Weights of a small transformer language model.
Size: 9 layers, width 192, 6 heads of 32 (2 for keys and values), 3.74M parameters.
Architecture: RMSNorm before each block, rotary positions, no biases in attention or MLP, untied embeddings.
Training: 188M tokens, 5735 steps.
MLP neurons of a small language model. Each row is named by its layer, matrix (gate and up: input weights; down: output weights) and neuron, and shows model dimensions 80-143. Each number is 50 + 15 x the weight over its row's rms, rounded and kept within 0 to 99. A neuron's up and down rows have the sign that makes its largest values positive.
After each neuron's rows, "fires on" lists the tokens most often at its 100 highest values on Wikipedia text that the model never trained on. A number after a token or word is its count.

L4.gate4:22 58 30 25 72 17 21 48 37 40 34 68 74 63 57 33 58 50 62 76 29 60 35 57 43 56 68 28 36 47 68 81 51 69 45 51 75 25 25 31 53 45 65 79 38 57 52 27 48 33 58 44 60 69 51 50 33 61 48 42 47 79 68 66
L4.up4:39 66 37 51 41 32 69 63 44 44 40 32 58 44 40 67 39 51 37 64 50 49 65 60 60 42 70 65 84 60 76 55 51 49 64 47 44 51 40 43 40 50 38 22 64 37 68 64 56 41 51 30 32 79 67 58 59 26 51 68 23 42 65 44
L4.down4:48 55 31 54 59 34 67 53 62 47 45 62 44 30 25 38 65 53 44 69 38 71 51 54 79 41 52 58 46 69 44 57 77 64 45 55 37 38 34 66 40 13 55 53 41 59 40 41 58 47 39 47 41 51 34 84 48 35 66 61 64 45 44 57
fires on: "–" 50, "oc" 11, "i" 9, "ic" 8, "es" 8

L4.gate335:26 56 84 46 57 49 44 60 55 43 42 76 87 61 47 79 37 40 63 71 40 67 56 53 37 52 49 78 38 33 55 63 54 49 42 44 95 80 44 97 24 55 30 56 55 45 39 33 46 72 47 47 66 53 61 36 52 41 30 39 23 46 57 60
L4.up335:50 48 46 65 29 38 62 64 54 14 57 37 77 65 18 67 61 24 44 62 43 47 21 56 34 69 60 62 56 36 58 59 55 54 31 46 54 74 45 45 57 51 35 60 56 44 75 59 35 40 63 68 28 73 45 34 63 57 25 50 49 51 64 49
L4.down335:66 39 64 32 32 50 53 58 66 46 44 13 39 69 44 62 67 58 57 44 54 50 72 30 54 25 10 47 64 48 52 66 41 53 55 44 53 41 67 46 79 73 55 30 66 47 52 85 20 50 42 60 26 53 44 27 63 42 75 31 65 28 47 55
fires on: "ar" 71, "im" 12, "ir" 6, "ard" 4, "un" 4

L6.gate83:53 25 74 27 56 52 10 62 69 60 51 76 60 58 67 32 30 64 38 46 64 70 65 42 30 35 48 57 51 31 34 54 53 45 45 59 44 57 57 43 61 41 46 63 34 53 18 19 20 74 15 33 47 65 41 53 09 48 48 37 24 55 68 58
L6.up83:46 69 46 75 58 69 62 30 49 41 46 42 58 49 71 21 73 61 33 50 58 45 34 23 70 42 44 48 75 71 18 45 59 29 56 31 40 66 39 54 46 50 56 52 42 69 42 50 75 37 59 56 59 64 48 58 44 53 46 63 73 44 54 27
L6.down83:24 59 42 70 63 35 71 57 78 49 28 64 55 55 56 69 74 54 60 42 37 45 51 35 70 69 62 58 84 48 38 63 70 45 79 61 42 53 53 32 51 38 47 48 43 71 48 58 47 75 62 52 55 47 50 51 28 60 55 80 61 65 47 46
fires on: " to" 39, "e" 12, "re" 9, "le" 6, "ou" 5

L4.gate214:42 60 60 51 44 44 45 46 50 70 44 45 31 37 67 38 52 36 50 70 02 55 51 54 51 61 40 52 47 62 59 66 63 28 50 45 75 42 63 62 53 22 59 63 62 48 49 33 41 41 81 29 41 57 47 53 63 54 42 30 45 28 62 60
L4.up214:47 86 53 33 29 52 48 39 38 49 54 36 32 61 28 45 25 38 42 55 57 55 76 73 64 38 91 75 28 53 52 58 36 59 43 26 54 44 51 36 46 64 53 62 53 36 55 68 38 50 25 56 64 61 72 57 66 47 48 47 20 73 36 47
L4.down214:52 73 47 26 63 19 42 52 53 47 77 14 41 19 40 76 73 55 18 57 59 40 55 51 67 42 52 40 62 49 58 35 68 47 37 56 56 50 78 48 44 92 35 53 61 51 30 44 47 61 22 57 62 47 79 79 73 36 62 49 49 64 45 57
fires on: " St" 42, "=" 24, "od" 7, "ld" 5

L6.gate120:24 59 27 35 51 47 27 42 47 58 48 75 77 57 61 61 42 33 62 59 39 47 33 54 30 52 57 62 56 44 47 40 61 44 54 31 75 73 49 35 72 66 60 12 73 39 43 32 03 33 33 47 56 52 71 19 56 52 56 42 53 62 61 20
L6.up120:69 65 66 70 53 74 62 25 60 57 52 46 48 63 33 41 53 53 32 36 62 72 42 58 36 63 48 59 37 58 34 47 52 91 59 24 59 57 47 51 52 38 04 60 56 72 47 58 20 38 55 22 57 68 58 24 37 60 43 58 72 59 37 38
L6.down120:55 64 32 62 29 33 44 69 45 58 54 26 46 46 51 56 43 74 49 43 41 62 45 34 54 41 00 59 53 66 25 46 37 23 45 59 47 34 49 52 77 41 52 49 67 64 52 57 30 48 51 61 37 27 53 52 60 77 54 54 57 38 45 34
fires on: "en" 20, "ar" 10, "ran" 10, "w" 8, "ent" 6, "un" 6

L4.gate297:31 39 64 74 70 22 56 38 58 53 41 76 74 56 68 36 34 64 36 50 54 73 31 69 44 19 71 37 50 35 47 46 50 55 17 54 52 60 46 20 47 35 70 57 44 43 67 44 65 21 81 73 51 81 69 34 51 45 35 70 42 48 68 46
L4.up297:48 49 43 41 62 42 74 28 58 35 29 70 56 72 76 43 44 30 28 47 63 67 29 74 63 41 57 65 43 65 29 37 47 63 32 55 65 42 70 21 36 37 63 33 54 72 68 90 53 40 45 41 46 55 71 70 51 48 71 61 55 66 47 22
L4.down297:82 39 93 29 61 29 50 49 51 55 56 74 45 62 71 46 43 61 45 59 55 61 67 75 31 62 40 70 38 39 46 58 51 58 44 58 41 59 54 53 50 46 56 53 49 51 42 16 47 27 51 65 40 43 48 50 47 39 53 62 52 73 43 13
fires on: "w" 71, "c" 16, "s" 5

L6.gate316:44 51 31 58 44 38 41 38 56 40 31 57 40 49 72 29 46 51 31 66 26 40 32 46 31 48 43 41 24 66 47 54 69 60 49 46 55 58 81 34 32 50 40 44 73 48 49 41 36 66 55 26 46 76 53 45 52 45 53 61 43 68 48 46
L6.up316:47 56 22 71 71 51 27 49 08 35 26 64 51 31 55 28 31 75 58 68 33 46 53 25 44 33 48 52 32 49 40 67 51 82 50 55 46 59 58 58 40 51 25 81 59 36 39 52 71 31 45 33 39 30 49 64 61 40 45 46 65 26 37 61
L6.down316:31 35 63 30 65 61 51 81 58 56 44 30 66 39 40 52 58 43 50 40 63 26 82 55 64 35 47 33 37 53 05 47 39 34 57 48 72 44 55 40 46 55 39 40 67 50 50 30 14 52 58 44 51 43 33 40 55 46 51 12 39 31 63 21
fires on: "le" 35, "e" 13, "g" 8, "a" 8, "er" 5

L4.gate266:38 50 76 49 49 59 45 37 59 76 28 54 52 37 63 50 20 82 43 60 25 42 31 44 36 65 44 74 57 39 67 44 65 42 58 39 38 72 58 56 55 74 60 54 33 78 50 56 43 47 56 44 43 47 65 38 44 51 58 57 47 45 55 33
L4.up266:46 69 54 44 50 60 71 48 74 52 32 37 27 66 55 48 75 55 52 46 60 47 61 44 26 59 66 43 59 67 46 38 75 52 38 50 26 67 57 69 63 38 52 48 25 64 62 56 46 71 32 79 54 54 45 66 52 62 33 55 51 42 87 48
L4.down266:26 53 26 63 49 76 57 39 46 41 76 17 16 78 58 42 84 39 46 33 67 52 64 60 47 30 35 58 43 44 59 44 76 82 44 71 74 71 63 54 73 27 55 57 51 69 39 70 76 64 58 58 66 60 45 39 62 40 60 66 59 59 60 52
fires on: "," 33, "as" 20, "us" 12, "z" 10, "e" 5, "re" 5

L6.gate137:06 25 20 88 51 57 48 52 29 59 39 56 22 42 52 40 63 67 56 29 29 50 36 60 43 38 60 35 53 44 35 31 36 74 48 42 76 55 77 39 57 56 54 59 61 69 17 30 60 62 72 20 58 76 74 44 27 56 69 48 23 42 58 45
L6.up137:54 30 60 50 37 42 56 48 25 45 64 39 59 58 60 55 29 51 59 28 50 75 79 41 83 70 62 14 50 45 26 52 40 85 45 25 44 27 42 57 40 54 48 60 58 35 36 37 30 64 72 53 54 60 64 45 58 73 73 36 47 54 62 49
L6.down137:55 54 73 60 38 41 32 49 49 23 73 04 46 73 42 59 60 33 09 41 34 44 53 57 52 45 37 57 72 29 43 62 21 42 55 57 61 65 56 74 71 32 19 40 44 56 66 55 63 49 40 47 35 51 60 59 51 58 50 30 45 31 53 45
fires on: "it" 18, "g" 17, "ch" 11, "le" 7, "id" 7, "end" 6

L4.gate199:21 42 51 58 25 42 31 38 36 16 44 63 09 57 28 65 68 62 32 51 49 44 52 75 26 22 61 27 54 52 42 59 65 29 34 64 49 57 59 46 48 53 20 49 39 43 52 27 48 60 55 51 65 37 39 56 27 57 55 23 26 30 35 42
L4.up199:51 46 27 44 39 59 48 53 57 35 29 58 43 28 25 17 45 43 60 32 56 50 61 34 51 38 27 36 73 55 65 14 43 40 37 57 33 55 30 42 42 57 43 20 56 54 20 22 20 48 34 42 62 44 54 66 38 73 61 53 75 74 42 21
L4.down199:45 41 67 69 67 07 46 56 46 60 68 55 63 36 48 41 47 51 66 60 53 46 41 46 54 48 53 40 62 27 62 54 66 37 44 34 49 35 47 61 46 61 87 79 58 34 39 52 49 08 77 15 49 85 51 30 54 43 41 60 59 55 28 32
fires on: "ay" 24, "ry" 15, "he" 13, "'s" 8, "is" 7, "ie" 6

L6.gate424:50 69 51 53 34 31 63 31 55 28 37 69 88 60 52 51 58 62 55 72 45 35 54 55 18 38 62 85 37 39 39 48 45 40 23 49 79 51 28 23 59 41 71 42 65 55 55 35 26 36 63 18 52 41 56 44 51 48 67 68 42 48 64 69
L6.up424:39 60 41 15 39 24 60 54 47 22 60 63 34 39 57 61 54 32 28 77 55 48 40 51 47 74 59 57 51 22 48 47 39 47 41 64 73 36 29 34 52 62 61 43 51 45 76 59 67 35 63 39 36 29 41 01 57 48 47 55 45 75 34 49
L6.down424:61 43 47 38 76 57 51 48 40 57 78 61 63 53 41 32 63 81 58 28 49 58 39 51 43 61 58 57 45 40 41 49 66 69 65 69 55 61 43 31 57 26 39 51 71 54 67 31 62 29 49 58 73 39 27 32 38 60 69 26 57 74 43 61
fires on: "or" 22, "b" 19, "r" 12, "u" 11, "s" 8, " B" 8

L6.gate489:68 43 49 65 51 68 54 48 82 39 65 67 27 45 29 56 33 65 47 29 65 55 48 57 45 48 67 16 36 54 37 49 48 65 51 83 66 40 43 27 68 45 45 72 48 49 26 52 35 65 21 42 42 53 74 42 35 22 46 62 13 57 55 58
L6.up489:41 49 55 57 30 56 38 64 64 34 71 54 72 18 61 31 51 54 48 55 42 55 27 71 29 36 54 58 54 57 48 51 37 46 56 51 68 43 35 42 61 45 64 69 18 45 49 56 39 24 12 53 64 52 38 53 46 62 36 58 67 83 49 28
L6.down489:36 69 37 38 56 54 62 36 64 50 45 00 39 68 58 35 64 66 59 42 37 43 80 48 61 63 49 36 59 34 40 83 44 75 18 41 49 63 42 13 49 42 48 31 64 57 41 69 51 36 48 36 27 65 45 43 44 27 30 63 62 48 26 69
fires on: " with" 31, "-" 17, "om" 14, "er" 10, "t" 7

L6.gate85:70 26 29 24 51 41 66 31 51 61 77 56 32 45 38 62 34 67 33 53 49 41 34 81 61 73 67 59 26 54 43 25 30 29 79 36 62 63 66 22 33 45 58 53 53 57 53 33 25 34 23 62 83 81 92 22 46 66 62 46 31 54 46 46
L6.up85:68 32 37 27 71 41 45 60 52 58 40 58 34 64 44 29 15 47 26 51 54 38 28 37 44 42 37 37 33 26 59 62 43 62 31 45 37 54 31 51 37 70 54 28 55 27 79 73 59 40 80 53 50 74 62 42 41 41 26 49 27 51 40 36
L6.down85:59 35 64 37 28 58 71 49 87 54 25 52 42 53 38 34 27 35 42 67 52 16 36 59 51 58 61 41 69 59 56 62 33 56 58 64 51 44 23 32 55 39 51 64 37 36 61 72 75 46 45 42 36 50 36 55 41 75 80 42 13 64 44 54
fires on: "f" 30, "ed" 12, "b" 12, "al" 8, "s" 7, "le" 6

L6.gate32:23 52 53 61 36 27 27 29 53 38 66 55 52 43 51 69 36 60 49 19 35 70 52 27 41 49 55 41 50 33 76 60 46 71 35 58 50 20 47 21 30 40 35 78 67 48 38 55 49 23 41 45 73 54 49 50 58 51 65 15 40 73 33 54
L6.up32:61 46 73 46 38 88 28 49 32 88 32 45 62 30 47 56 68 27 51 60 40 51 47 30 44 11 35 74 47 53 06 56 79 52 52 60 47 72 29 69 26 60 47 67 47 46 31 56 85 52 64 43 61 64 49 55 47 41 33 58 49 48 53 47
L6.down32:37 66 41 29 37 56 36 44 50 39 56 09 46 59 54 67 60 42 43 60 71 53 35 46 53 56 52 35 63 61 54 35 45 41 52 09 57 52 45 27 75 72 37 32 47 55 71 45 34 45 34 28 51 59 45 59 63 93 74 58 40 65 46 38
fires on: "ver" 11, "y" 11, "ion" 9, "ri" 8, "ed" 7, "es" 6

L4.gate481:30 47 50 86 36 47 70 44 56 22 34 58 26 30 46 46 53 69 55 42 17 51 33 56 27 50 46 39 50 57 55 39 60 47 49 35 52 69 46 64 41 27 03 72 33 59 80 42 35 35 35 59 88 42 54 44 77 41 48 33 41 46 33 52
L4.up481:42 23 73 48 34 42 45 55 46 60 61 49 57 71 55 68 65 42 37 51 67 61 44 77 33 51 49 60 38 55 50 53 29 58 50 26 49 49 85 58 55 26 43 25 43 45 55 55 52 36 53 43 28 38 51 39 57 35 70 37 32 37 49 53
L4.down481:61 73 54 49 44 50 33 48 62 53 47 59 53 35 59 48 52 39 68 48 13 36 51 39 43 49 26 61 41 53 41 23 55 48 59 49 74 36 38 66 44 55 54 61 38 61 65 53 66 68 33 42 39 32 60 66 65 29 54 33 24 49 51 76
fires on: "t" 70, "nd" 14, "ame" 6, "am" 4

L6.gate221:51 62 52 35 29 66 51 54 44 81 77 70 68 39 44 55 53 57 70 51 52 28 26 42 62 42 34 44 64 51 79 61 59 49 42 39 28 50 62 71 71 62 59 35 63 63 49 67 50 68 45 48 91 61 42 62 37 68 37 33 64 62 27 42
L6.up221:69 52 18 78 42 49 42 33 30 42 55 45 66 57 61 84 51 48 79 71 70 43 42 78 54 64 82 52 67 42 51 51 74 33 46 58 36 43 75 52 39 52 49 52 64 78 51 36 61 66 66 29 55 48 56 48 47 60 71 55 48 53 47 58
L6.down221:65 40 55 72 48 64 65 79 52 60 38 37 41 53 42 74 50 66 57 80 45 81 51 28 49 45 47 58 62 48 43 32 63 45 66 65 40 49 67 59 44 69 49 68 44 36 34 23 64 39 58 46 62 62 27 39 74 66 34 52 62 58 55 55
fires on: "ed" 40, "ing" 29, "ate" 10, "ul" 6, "ated" 5

L6.gate55:43 43 39 48 45 46 10 72 39 54 53 80 17 63 62 46 58 34 52 41 48 62 41 52 37 41 66 33 43 57 38 54 41 66 68 28 36 54 48 42 43 51 33 63 49 70 46 66 17 27 59 78 65 79 52 38 48 79 50 48 51 33 40 61
L6.up55:21 26 38 58 42 62 57 59 42 69 33 59 38 56 68 30 32 34 44 38 58 22 62 63 81 48 45 25 35 34 48 45 59 63 25 53 50 43 34 65 60 65 44 34 46 57 77 60 59 36 57 45 19 56 54 60 70 59 54 39 70 47 35 48
L6.down55:61 53 51 17 36 46 44 99 44 44 38 36 22 72 40 46 35 55 52 45 28 35 32 64 39 50 46 54 43 61 36 66 36 42 84 48 43 46 32 55 45 34 14 45 48 46 38 49 68 82 57 57 62 46 78 41 35 55 63 40 37 52 72 41
fires on: "st" 19, " the" 19, "al" 18, "e" 10, "'s" 6, "ly" 5

L6.gate75:54 22 24 32 48 42 50 64 44 53 78 68 37 58 66 50 61 67 52 50 32 36 34 45 41 81 48 64 30 56 52 42 78 19 34 57 69 55 48 56 38 52 64 69 19 66 79 37 64 36 49 16 35 65 56 37 67 75 37 52 39 32 58 30
L6.up75:65 29 54 57 44 60 30 48 45 34 74 54 67 15 64 42 57 33 13 42 32 50 69 48 53 46 59 56 35 40 36 62 64 52 44 29 50 35 18 55 57 71 56 66 46 55 65 49 36 41 29 32 63 33 46 22 57 65 35 58 85 45 39 47
L6.down75:35 51 32 65 35 44 46 79 32 51 74 37 37 48 38 55 74 68 62 43 16 43 32 46 42 54 37 46 72 55 39 40 51 60 52 59 52 26 49 47 45 49 51 36 56 48 50 41 60 43 40 32 46 39 57 18 70 67 15 37 25 53 47 50
fires on: " |" 30, "im" 18, "re" 8, "\n\n" 7, "av" 6

L6.gate146:34 40 66 56 65 41 63 31 41 60 47 69 53 62 93 50 34 36 36 61 70 38 41 58 34 54 56 74 32 30 44 45 58 60 37 68 51 65 64 07 66 67 70 45 30 45 49 43 31 61 59 53 79 77 62 56 56 59 18 54 45 47 31 29
L6.up146:44 26 50 37 53 42 74 50 35 68 78 46 42 18 65 45 93 41 31 27 46 51 52 45 57 29 53 52 43 30 16 32 53 66 42 52 30 43 60 33 28 77 47 45 38 57 39 67 50 42 73 64 53 68 48 45 85 40 54 36 44 62 35 42
L6.down146:56 86 88 51 42 55 54 54 47 62 53 46 52 50 52 54 64 48 32 49 33 56 44 58 54 41 40 32 55 48 44 74 13 62 61 38 67 06 61 53 57 77 38 43 63 69 51 44 34 36 61 40 07 54 28 76 71 30 79 41 50 65 44 65
fires on: ":" 27, "v" 15, "c" 9, "l" 8, "," 5

L4.gate23:47 19 62 55 60 53 01 51 35 58 48 60 40 73 54 78 72 43 55 37 30 71 57 59 45 64 54 20 59 62 54 65 54 55 50 58 48 26 67 63 56 41 43 53 25 37 54 83 51 73 78 50 61 52 46 46 37 59 40 58 59 80 43 51
L4.up23:35 48 43 43 47 26 72 37 83 59 26 42 48 17 46 42 44 48 53 49 64 54 45 49 56 84 46 39 49 76 49 56 55 72 77 60 42 69 50 49 50 38 55 45 36 67 64 49 49 55 57 30 47 42 83 58 44 51 59 65 37 50 24 37
L4.down23:53 54 43 37 40 52 47 99 48 26 50 57 47 69 40 60 54 22 42 42 41 34 50 44 62 51 44 44 33 59 29 35 47 77 27 64 43 52 44 54 60 58 55 72 51 20 32 80 59 37 58 13 60 24 50 51 65 61 61 54 59 57 59 35
fires on: "y" 37, "e" 25, "es" 12, "ly" 8, "le" 7, "ation" 5

L6.gate39:48 36 49 54 56 48 27 29 68 42 21 75 55 48 35 70 54 65 46 54 53 53 45 54 47 40 50 33 34 48 48 52 41 38 78 69 39 77 62 60 53 57 74 30 69 74 55 21 36 71 65 33 63 38 59 48 23 32 55 21 44 61 44 62
L6.up39:55 75 20 15 48 51 50 51 61 40 47 56 49 75 43 36 58 65 57 58 52 44 29 34 54 39 54 57 29 17 81 51 58 70 47 58 62 51 32 51 72 83 43 65 44 29 30 53 36 39 82 63 55 37 39 25 84 37 78 42 33 71 47 39
L6.down39:62 36 60 68 53 50 26 82 63 55 56 50 52 33 57 67 30 47 64 47 60 38 36 58 44 61 39 60 45 47 42 52 58 39 59 28 54 46 57 60 49 64 63 41 60 50 17 45 29 59 48 55 35 69 61 59 40 45 53 59 49 40 45 36
fires on: "p" 13, "c" 11, "b" 10, "g" 10, "ing" 9, "," 8

L6.gate70:38 39 71 56 47 25 48 40 64 27 21 71 56 66 45 64 16 48 58 60 62 77 32 73 60 50 33 46 65 55 18 59 34 41 29 50 63 73 63 34 65 58 56 58 44 33 47 52 26 45 35 55 49 72 42 56 43 44 10 43 35 52 51 46
L6.up70:36 35 58 24 37 48 56 39 78 47 55 21 56 48 58 57 52 63 47 43 60 19 50 36 39 31 53 50 69 46 55 53 53 65 54 56 79 30 42 63 48 51 43 57 47 85 40 63 49 78 00 35 34 48 70 44 33 60 44 35 54 33 36 30
L6.down70:32 52 16 21 32 13 73 69 42 34 69 34 50 52 34 36 33 47 63 43 51 34 61 63 49 55 33 43 54 44 56 54 58 54 30 68 32 50 46 23 50 50 77 55 35 50 42 60 16 58 27 62 18 72 53 56 41 40 43 66 89 50 37 51
fires on: "er" 23, "t" 17, "-" 10, "s" 8, "f" 8, "ter" 7

L4.gate511:56 46 53 74 63 42 32 52 67 39 70 51 48 37 56 35 56 56 35 30 65 46 27 55 26 20 59 67 53 47 39 78 73 69 32 60 62 40 55 28 42 47 64 87 59 53 67 49 18 36 29 60 57 53 19 61 29 53 53 38 42 65 69 34
L4.up511:65 73 41 72 46 21 54 45 55 52 92 39 46 64 50 54 77 55 18 40 41 26 58 37 50 55 74 67 44 48 63 44 52 35 67 59 22 64 49 60 50 51 74 38 42 43 12 46 49 82 27 62 53 52 52 36 41 37 46 45 46 37 61 50
L4.down511:20 52 15 52 35 40 58 26 47 17 68 58 31 74 61 45 50 24 46 61 39 36 60 42 42 40 53 38 62 44 57 47 76 55 52 31 60 46 43 76 53 30 41 52 62 41 51 54 03 52 62 63 63 59 18 73 44 25 44 32 41 36 61 35
fires on: "ver" 19, "z" 11, "g" 11, "ge" 9, "ue" 6, "c" 5

L6.gate150:30 54 61 77 53 55 81 17 54 70 56 50 88 47 65 77 52 53 35 27 24 60 26 35 50 32 69 35 54 59 70 69 57 20 69 42 38 42 61 24 48 44 59 47 22 66 63 81 51 44 73 33 48 33 57 36 41 58 40 52 55 59 51 60
L6.up150:83 69 54 65 75 38 62 27 67 95 39 52 67 33 63 27 64 63 43 45 56 45 62 48 45 47 64 80 55 38 46 48 51 22 42 57 29 59 36 39 52 52 41 58 37 49 54 57 44 37 28 76 23 42 58 46 59 47 37 63 26 69 61 34
L6.down150:12 49 30 41 47 16 41 55 36 66 46 48 50 27 63 42 36 45 64 42 72 55 72 42 61 51 55 62 54 22 41 27 38 33 36 54 42 44 48 46 77 44 32 62 89 39 61 61 24 64 64 35 56 43 45 53 53 49 42 59 33 46 29 26
fires on: "y" 22, "it" 14, "p" 14, "c" 12, "g" 11, "z" 9

L6.gate118:42 46 48 70 49 60 59 47 55 43 54 69 40 67 20 58 23 85 39 47 53 66 46 28 39 36 35 46 40 84 49 33 41 43 61 45 48 51 51 57 25 32 43 67 74 49 67 27 49 46 42 43 45 70 38 45 39 58 46 31 36 42 46 42
L6.up118:37 40 40 45 47 39 34 52 57 54 69 53 23 57 42 53 52 71 37 30 47 59 49 51 45 51 48 65 52 65 56 47 73 39 50 40 53 48 44 59 52 28 53 42 63 83 45 51 52 52 43 52 76 76 46 76 64 67 41 48 40 43 60 44
L6.down118:40 56 38 39 48 56 34 56 48 46 26 00 47 61 52 45 48 32 34 29 35 22 26 46 52 37 47 41 55 61 38 54 47 55 48 61 43 62 45 58 72 50 57 54 39 33 47 64 38 21 61 34 17 37 44 51 76 73 45 49 62 56 27 71
fires on: "on" 22, "er" 20, "ver" 17, "ri" 16, "v" 6, "k" 4

L4.gate473:24 42 15 45 53 62 52 39 58 50 45 59 65 22 33 45 33 43 46 39 54 49 33 41 52 38 78 44 60 51 88 60 57 24 51 46 88 62 62 59 75 79 18 50 59 67 58 71 39 55 41 36 56 29 39 52 46 87 41 16 31 38 50 46
L4.up473:63 43 42 59 39 91 41 10 47 88 50 35 51 42 72 56 49 57 64 21 45 64 41 63 31 61 49 43 58 30 45 48 15 54 58 53 52 23 48 35 48 50 51 37 44 51 25 41 41 39 46 36 37 25 39 47 30 59 58 50 35 51 45 55
L4.down473:57 54 81 39 51 40 38 66 54 23 55 41 45 70 75 53 80 59 61 51 87 16 53 42 38 70 60 51 74 61 17 45 65 68 59 62 34 68 41 57 52 47 68 42 53 35 34 29 49 26 57 45 45 53 43 40 40 37 38 56 74 53 70 59
fires on: " se" 46, "ed" 16, "ver" 9, "ing" 4, "op" 4, "e" 4

L4.gate212:27 22 21 46 51 52 36 19 28 51 65 58 48 70 87 62 68 65 76 58 32 69 31 78 42 54 44 34 46 44 53 55 38 57 30 43 54 37 46 24 16 45 37 57 61 62 64 64 21 58 45 25 59 60 62 60 59 55 32 50 49 73 63 58
L4.up212:57 38 49 52 66 60 54 52 46 43 56 28 35 31 34 19 37 43 68 37 40 48 63 67 70 78 57 70 60 58 65 64 22 43 59 16 64 44 90 66 40 72 51 17 52 60 32 44 62 24 55 41 42 53 57 42 34 44 60 61 58 62 43 59
L4.down212:55 84 42 45 32 62 58 31 54 53 51 00 66 30 38 35 44 42 58 24 92 26 63 45 61 54 34 69 54 36 46 27 72 28 55 36 49 40 61 21 69 29 37 29 62 36 38 70 41 44 64 60 00 34 35 37 31 43 39 49 32 38 38 54
fires on: "ing" 25, "e" 18, "es" 17, "'s" 16, "ic" 5

L6.gate327:24 29 69 42 47 37 44 41 64 55 57 54 63 62 40 71 74 65 41 44 49 56 31 21 30 34 41 35 61 41 48 88 44 51 46 35 61 54 62 43 41 42 87 28 29 37 69 67 32 35 59 55 44 35 41 51 39 59 37 42 45 48 43 49
L6.up327:39 30 52 72 57 70 27 25 86 87 64 60 38 42 44 40 50 29 31 53 40 24 45 52 39 27 35 43 40 30 53 57 11 70 28 70 47 68 55 24 53 45 20 52 57 63 44 40 32 63 43 36 62 62 48 44 56 51 47 48 41 31 76 45
L6.down327:70 58 55 49 65 57 51 62 28 69 32 38 32 49 53 60 35 77 62 49 39 61 44 52 63 45 60 41 56 39 54 29 45 34 44 43 28 71 43 64 46 55 35 78 00 70 38 59 79 40 67 26 43 40 52 44 44 39 50 49 58 83 42 43
fires on: "he" 27, "is" 13, " he" 12, "le" 6, "s" 5

L4.gate364:31 29 46 48 76 48 39 45 69 53 55 51 52 50 58 49 45 38 63 70 27 56 16 41 44 46 71 70 77 55 63 78 52 66 37 78 70 78 51 49 47 47 49 58 58 71 40 60 58 52 71 89 59 63 68 68 52 50 56 60 15 65 60 33
L4.up364:64 71 39 34 53 54 52 62 47 54 66 74 53 55 51 43 54 45 29 67 61 43 48 27 58 37 60 60 50 50 38 47 42 45 45 62 29 37 37 31 62 54 76 51 66 55 63 57 19 47 47 61 45 41 49 55 54 60 49 59 27 62 40 45
L4.down364:49 57 53 49 67 52 29 61 52 43 44 99 63 50 34 50 22 59 46 68 55 62 73 37 32 60 66 62 49 31 41 60 41 47 42 50 40 47 56 56 27 51 59 82 58 40 50 54 63 82 56 53 66 53 68 35 45 33 59 74 69 30 27 38
fires on: "c" 30, "in" 22, "i" 13, "p" 11, "z" 5, "d" 4

L6.gate253:57 31 28 32 35 52 45 38 37 60 47 54 18 12 68 39 39 64 63 27 52 52 19 37 27 31 49 56 45 27 53 43 64 55 44 58 53 36 27 56 44 42 51 49 51 64 36 19 64 27 48 56 95 55 70 35 48 30 39 55 59 52 37 44
L6.up253:57 70 38 43 64 28 58 55 53 59 79 41 62 57 70 51 49 62 13 56 46 44 48 57 45 34 73 55 55 49 68 56 42 73 55 69 78 64 38 30 57 63 25 31 14 40 57 56 54 44 59 42 57 75 48 48 62 68 53 47 55 61 35 77
L6.down253:47 53 13 59 73 55 59 63 66 50 50 75 37 51 63 58 42 51 65 56 38 30 53 64 51 49 56 23 52 52 51 38 57 30 37 55 31 42 44 71 55 56 25 61 52 44 20 51 58 73 63 45 64 57 61 72 55 33 63 58 49 63 70 46
fires on: "e" 20, "al" 19, "le" 11, "ill" 9, "ist" 6, "ad" 4

L6.gate409:11 40 34 43 68 70 41 54 48 54 44 79 44 44 45 68 55 67 39 79 40 74 41 45 23 42 86 57 67 63 49 60 40 63 48 56 61 58 54 36 49 27 70 36 46 66 48 52 03 60 35 69 71 39 40 66 51 63 42 33 22 36 47 31
L6.up409:17 49 24 39 27 42 59 22 53 67 44 55 75 62 57 74 46 38 36 59 14 35 43 42 38 50 41 39 45 68 18 76 35 68 57 50 55 68 56 14 60 61 48 59 43 44 54 67 23 40 68 39 59 71 43 60 27 45 45 73 30 48 34 38
L6.down409:40 60 19 25 50 51 50 99 46 37 58 40 48 41 42 33 50 31 37 27 45 41 58 82 70 50 55 57 61 52 55 46 60 52 48 60 59 66 52 47 46 55 71 35 28 67 73 27 32 54 48 50 58 50 36 61 35 66 32 72 26 41 59 43
fires on: "th" 30, "in" 13, "," 9, "ing" 9, "he" 8

L6.gate140:08 27 28 19 53 56 25 51 48 68 52 55 55 37 91 58 26 37 51 51 62 51 40 47 57 70 51 44 38 32 56 64 56 15 52 59 54 42 80 52 49 19 54 45 59 39 49 40 50 79 63 67 72 24 24 57 55 50 76 33 42 55 50 81
L6.up140:66 41 50 26 57 31 56 57 76 52 60 49 15 34 54 32 48 59 69 60 63 51 39 57 32 56 50 74 51 70 59 70 58 53 53 44 40 58 48 20 50 46 52 41 52 28 56 79 44 66 62 66 47 53 50 55 43 53 38 35 43 75 40 20
L6.down140:58 76 49 72 40 56 49 39 30 52 53 86 57 47 57 24 45 54 61 61 88 75 27 48 57 87 59 60 59 30 41 56 47 52 50 58 70 54 58 49 30 44 43 65 52 45 15 64 67 56 31 49 48 64 65 64 66 55 33 63 32 28 36 31
fires on: "c" 43, "b" 13, "im" 11, "s" 5, "e" 5, "at" 5